config.toml
attn_scale = 0.102
final_lr_fraction = 0.02
batch_tokens = 65536
doc_mask = true
MLP neurons of a small language model. Each row is named by its layer, matrix (up: input weights; down: output weights) and neuron, and shows model dimensions 48-143. Each number is 500 + 50 x the weight over its row's rms, rounded and kept within 0 to 999. Numbers have three digits each.
After each neuron's rows, "fires before" lists the tokens most often just after its 100 highest values on Wikipedia text that the model never trained on; "fires on" lists the tokens most often at its 100 highest values on Wikipedia text that the model never trained on. A number after a token or word is its count.

L3.up534:532383561516481494641385433486539448549454421574499516576447535611469468523487498587526445455518555447451388539492511496500595502508464537464546627539515468467528481548538442454486506508554557489408505572534555471523573460501492506466536510484507505511495474556534580494473538533483547411
L3.down534:518478564487520478548479456496493498428562505435560438412503505491586525420477409485445566405389461554570452474454565469433464497474402460473531487481528477474561507463502463512455521424548531496490450538499502487601545453499501473526492439541549480435471445505559561475523473485501523399
fires before: " States" 26, "S" 11, ":" 8, " Tri" 5, " place" 5, " of" 4
fires on: " United" 27, "." 18, " Best" 10, " List" 6, " World" 5, " US" 5

L8.up10:481458536434489442459490397535454500512587549564553529500568567590530522588517436539473425432472486473522468505521556494564499490469466414443607551403576549460565440499513455442539512461553515580486477533496494491475470503430424491502572561507498556418549577539498596440449616465476460484
L8.down10:511542510494489506508504372531467484521501513524517498480516544493502498510472502503519489492487497472472484524522505504551497477489509475489514497471520468477499503500510472484486488474507524511480519519502488490491298506468509475515537514502521498465482512513514510246487551485517484506
fires before: "\n" 55, "N" 14, "W" 4, "E" 4
fires on: "==" 28, "\n" 28, " UD" 4, " by" 4

L8.up219:595493433518560498559503477478489582541537415480596570489483544588431463484504422555458556481431443558512412447578574532448547449531466450493485470464524585445485560428500426531513510468578413559389466509547489552498521542548447558451493470436464526482521527546454534492464511468402423397
L8.down219:518508524402483458545481539523486502489564555518578496498372487508466507537549549484500457521452479453464436564557540406391466493459576534520494601510442604514502558460558538539502427512545585438508594481552491401464422541451539550557520518465590508449575463404523545479482508542509539464
fires before: "s" 66
fires on: "'" 67, "s" 13, " its" 5

L9.up505:458549639499520496530502417596558436486497500479631457444548560503492509480531490513543408351421488519427519568527516521532521520565537428418541440518605445516565557399462430433556450551474441477432566529514491566504517515461485533501555561544449538524590503545572522488473517438489525544
L9.down505:581504464454530476512564602428463501459565525497438451426413466469488465496475459522540494466529475568546540481637469501443548480512516478496416508482451474539495516521540491492496465542484464434551447481439445546451599489527516551487517518582375574476514488472518564496443481404481576493
fires before: "s" 51, " |" 5
fires on: "'" 46, "man" 8, "-" 8, "d" 5

L3.up602:518562477475468492485522456623481413539509630519582519591595553552467461493515463504517476533424465546547461407536503514547527514538505423461550492482549570571499463525517447521598573447569563440538514557524468451522496518406482524414493459476443492459575514533577558510631528544464482563
L3.down602:473403438484538528473545449489540482523569423484514543451431532530475431532474507600450566611482515427468462484461445486525469415472533457589574506577521563553440512511471406484608380536416517565530494581514468477519470523533503482613475429594524431497416494597532539505460524553452544506
fires before: "\n" 71
fires on: " =" 45, "\n" 29, "The" 8, "born" 4

L5.up180:452503475468510453526574519509434494558620502427559511465526571548495392535458466488456479519519558528561496484630490488481564553538488450550510470426529569498508508512498463573503469523559441483389488531406471502517547423527436581456490596417477489527563563566523527517529520461462476561
L5.down180:490596317546548449480498503487521477507469509461486665486515460486500526449452530592521552460557500619537570529505428515423439604508567473522427424523526500438529532402552484471500523545527428467581424454499596485536546476506501559474463541503432530528562540512536441519501444535494538565
fires before: "|" 57, "\n" 35
fires on: "\n" 96

L10.up272:487450569538493464451495453581460558523557602588584507461492519491468523501502500524511522549514470532524521403555530608504628535432458502496605513441476513477471463572568587510553479353529480514538556514545573502563540518421409471492531461435508535501467531441489442455500482518417536406
L10.down272:450511417491553478532468476359572508475535524491460598519529490535431507571485525426477496426508522451516507388462435476434454511526510567480493592586529530511523564558604572498344436486479451460524496544633449461445431510504421483461508499453459577481535418465479578517457538449509475444
fires before: " |" 25, " \"" 15, "." 10, " 4" 10, " 3" 4, " -" 4
fires on: " |" 34, "." 10, "|" 9, " 4" 8, " and" 8

L5.up24:497471567518475388554498532541441491560471533498490555574545472534475419546360474480479476437501512560601479506592502501518452571506520385519547502562548466522479461544529515453506487465560519585505563521502484463435536461458447518493573502448385527486666642507451514473556467516449485577
L5.down24:582580408479429517456452483517452551503447539494536566564561522540573517532499449586526547491509529537503465574425499485470508586516457450495544452584492493555507521492434395497515486454515467468550440448520602520573512521467457555436443325444446523505516485602467441482450534509614562451
fires before: "\n" 85, "-" 4
fires on: " ==" 45, "==" 24, "\n" 20, " ===" 8

L3.up610:496442530509480515558454488451588485439497580560445531471506486483557453473453524499489470421534501483445484545453536521591504474484511503553570562352371527408553470569532533505444537561508477442451505502447505543602521503519535443445474535471586574550413421511541469494483553490470498498
L3.down610:480526488490535489524528519469492488431533430465434579514475474652399513545514475460479475457570533469574517580525409517535524444442495493589512494558479502519513564492498500547525533566533425485501449469502476576450554583540473477515464558508525501498613464529525468497535496413407495389
fires before: " |" 22, " –" 19, " medal" 19, " place" 9, "\n" 5, ":" 5
fires on: " place" 24, " medal" 19, " Bronze" 11, " third" 6, " Gold" 4, " Silver" 4

L8.up290:503503512521508418542585446571428557496488438571634519569446494542484497626486477457548468490471595459529434536448457511538545462559483469487506561448538498545576522552565518484580423606580444531518495506580425430558503530519438500420519463557469610501516623592429477531497433462542500507
L8.down290:455538487515533505556538567458515466490493575535476570499490569542494509430554564524477523555490476491527549470519471506484495524446414528511494375532486487488470574521490546502523403489587467457556472429493418439571555491471479538487485412502416480446480510524551520497446520510465549422
fires before: "\n" 57, "-" 16, " |" 4
fires on: "\n" 48, "==" 12, "===" 7, " July" 4

L3.up750:402466663515462525505506503489536443538551509535526614506526532541496432529452522431533472441527431513535398544510495438411475490464500438556421456524496564461550446547549465570524456443521455547539570496520430508399531531467493472511572529564518602489575520548543449488524483587494448480
L3.down750:469499497490666540491515527491538496514438486463456367573426472535426495506585507473479446443462501575535503564500503504475522457573402406526503457526524534502444539563536464487488398439504533520443473552545461530446498632431534471477560498531518512560451438519419453507400445415596515515
fires before: "\n" 45, " was" 6, "," 6, " in" 5, "." 4
fires on: "===" 24, " player" 19, " record" 8, " rate" 5, " ===" 5, " song" 4

L3.up631:450379534425517533508505505456415432491572502560517480534430488490509575514526467535451541508514386472501473485506598501560573474505532473527504445508446497489521456552512415540537395406617561476486584532485471529596504440422538440433516585478602532539529480459500484443560507445441552411
L3.down631:463529477448528529439522519478484465486566415535538521520528487498525538523553477479560472538499440453488580514485527474492401587437527403502541560437376581509528428478508524508504487515600483524546578504439504582489499528520406469498549618540582528492525517514472370505515453547462499490
fires before: " |" 50, "." 11, " medal" 4
fires on: " Team" 16, " Name" 10, " No" 10, " Title" 9, " Silver" 7, " Player" 4

L2.up118:528580548498519472596525514549538574456531548516518568561602486555438458459479493487512433491485558466505469493525510474473484590489401455522394445539611541552453479620498497446571540439476482520488583505591453550445539575474377448547487477437465504527570536561472526480523501562495533512
L2.down118:496590554432480500568472495536515510445437496432506603591567523556592506543426533433491390380491563520461462541518490504464447529509486530563594397518458529568464524608471510410525480484514461551576538509487474472522558521520449473517561416409450447462535539524479484504552541490482536551
fires before: "\n" 30, " The" 13, " In" 9, " He" 5
fires on: "." 92

L10.up593:495493611485509481529460540387530558505509466445580577433520470528370598525420450541481521527507507518482531563587585487551466545473556469463469507458527486482560530435513439432526547418508477544441482570507466446432480491478559509406440433451483503562569536584535600461463495455488477556
L10.down593:478477552504499468482532511539536554484525448506468506528492379463519456483373395519575485643466434395482476490569416596508543363508484503550378440524485475435517478492443530494472499526604542490533483448517456590610433493515493623571571534542462515508476585492541565535548437564536494492
fires before: "s" 94
fires on: "'" 99

L8.up559:525423554435450523537459493444450454554555555386521517421562540483398510490456438550535461542472433568488594517619602507544539492477495469519437496497503463406535476491474480562598431491504496571407515542589577499407564412478501515461572566517575445441535482498503522533435573519513412493
L8.down559:442500437510523556518477555556508537484412452562489460445547515512476515573547499540497481345461585474600441627486454541601378455485527483478516530485496494528486549516449459478458491496448526437536438492491550507568627548425438523445440389546427525581513512518458500514522433533494517416
fires before: "s" 57, "m" 5, "ll" 4
fires on: "'" 69, " average" 4, " only" 4

L5.up498:489511526467516475531502462517588478521531503458491693436528431498542487493401480520512465617521420572525553531558541545445518555469531519506487480443490493430528437507401520585554492481467393551513454480543449607489490499508369482507558584526523531524493562501468590486569480462513403508
L5.down498:550423555535529429536534500516481476542514540592573344456421566469464536561498497540530477511518556566538465456390511490526531461473501504510492536567567499596450571516484525476515470553506577518495527509500604466498582498487463522475445527467593445506494397548513537487358530493497488586
fires before: "s" 51, " |" 10, "t" 4
fires on: "'" 57

L3.up521:407486458448523413503478496536477523521507531445511517498536532512440429541476492450508439504463489495610518509570502537505525519453452405574485454553618578464459528578494510469548471507469473559491514530563468478448539479554407478476482479500507403476545562497449516486519466556488432602
L3.down521:487524474577532433542416480439587554534476469481586589410545482572490545642470598664587450442493559497509500508510450584475398508473492529565539493520527534552526637508520515441545359548586437569510495441470560553533504502508442501511442529548469546538527482503490436507444482422451494504
fires before: "\n" 56, "-" 13
fires on: "\n" 85, " |" 4

L5.up425:528476500432506472481481541562377437576510583488514513604503447573420549477428484437504439524503388541528463449553488476493472525480473401545507531523557518497480510563465544499518455500612435585590456542493494526472561504555497503487580523506472463435511562552508450482532461528494499547
L5.down425:499566500600521548536433458528472517504500372418499498499457525485487575509538502615576544488510486457540509506547479536430535552518519570426586491579477466528523506477526419450584438458403491544422605520536469519598489480455470435521510418492385515556504483466499454518523521484502525485
fires before: "\n" 95
fires on: "===" 24, " ==" 22, "\n" 21, " ===" 15, "==" 10

L3.up429:424460514474388443517535474549434461546510541475596603488550563588493510577417485517479482509453487535522422450596489464533497527455508455498444518558522541505545467488535492457544434416516450649527470519442452468416539565552500552521539502450408485468629578509563537486541446492533422530
L3.down429:516518495486542566543504453593622441513429442530492472490526435573463448508500410523480461485496445514418488579503508472496580557506469448437480512409576550501585488474430413443527471410470440549492496492579472480445402571506558492553590522535482541577484501481537550495552481540519485522
fires before: "\n" 100
fires on: " ==" 69, " ===" 28

L8.up296:494442447472348453516555505562460504454502525521510558521503550524568554469417491560579517440499523546531513529480458509464504488513540421491479533429536486583475477559530515574554547547594441520573564510532447562510545621502484565475535545535496584437480518604472498510476547495471504464
L8.down296:468575462428501491456461544455430463586370565573504463540530540509501544588521512504471485468500555520440471513527451478562533511464462549481495475425466410485535429513507515511539485462429526488439496633446499491469576542421525481412499456502562496525448504468509470465516500432451532476
fires before: "\n" 67, " as" 9
fires on: "\n" 38, "==" 24, " such" 8, "===" 5

L2.up553:516495491456470461536389509525580492475466556519585472578563485522453507475496479457515508454450525556513448441450533463561548505417510459547541525569502510588549484468565528478568510462590548443571546445565474488534526548388486497460507529524459518498444569563512547502629497509418460508
L2.down553:519513424535428458463481475512460529537558546489519505547488565506601565491456486525449429543500479557587459326603464396530478458607482477472529492510550436511512553491479509520521448557527505431635479498567469604503574470541419531586466491507464490380516551454539555506450494370447544526
fires before: "\n" 38, " a" 14, " an" 9
fires on: " =" 36, " is" 22, "born" 12, " by" 9

L12.up633:566459582496436517497528517553473549524528581436539479446496437508497447495531571520436551463494506401556485454554549508559555575482504570473562526531539509511414422532534483493463472422512511451429552607486506482557470524454450486486466529421599532447504506475565451476462589546419511513
L12.down633:443645480407479562495509619370456470483443473508473518533498517449475461420548521524509500488414528567514582519490456530540453513583499464476529509408437445531501456499520503405385509497515472513417469428524566499505607468491510550481527563555511454558467512535490525550519559494513534441
fires before: " |" 55, " 2" 14, " 3" 4
fires on: " 1" 39, "|" 17, " |" 13, " 0" 7, " 2" 7, " 4" 6

L5.up553:446543566503479479555508506509435582505513559535553514554477519567416453585513472576508446528415618510530440456559530545513518604504423393518495475515622530571438521522453522468580490505559401509524480491550488493468553497529464566496542625418471509564484523511493467494564496582461541485
L5.down553:397595480402561477461492478499513411502461517517431613462582505586508559463508543555436421446512600513569513564488452473462447482502525528513565429529425428515576560573492466446481435491536420563489549455458483414589571534523449462415461436420469522551544505549443469487510473529520530548
fires before: "\n" 58, " The" 4
fires on: "." 27, "\n" 24, " ==" 10, ":" 4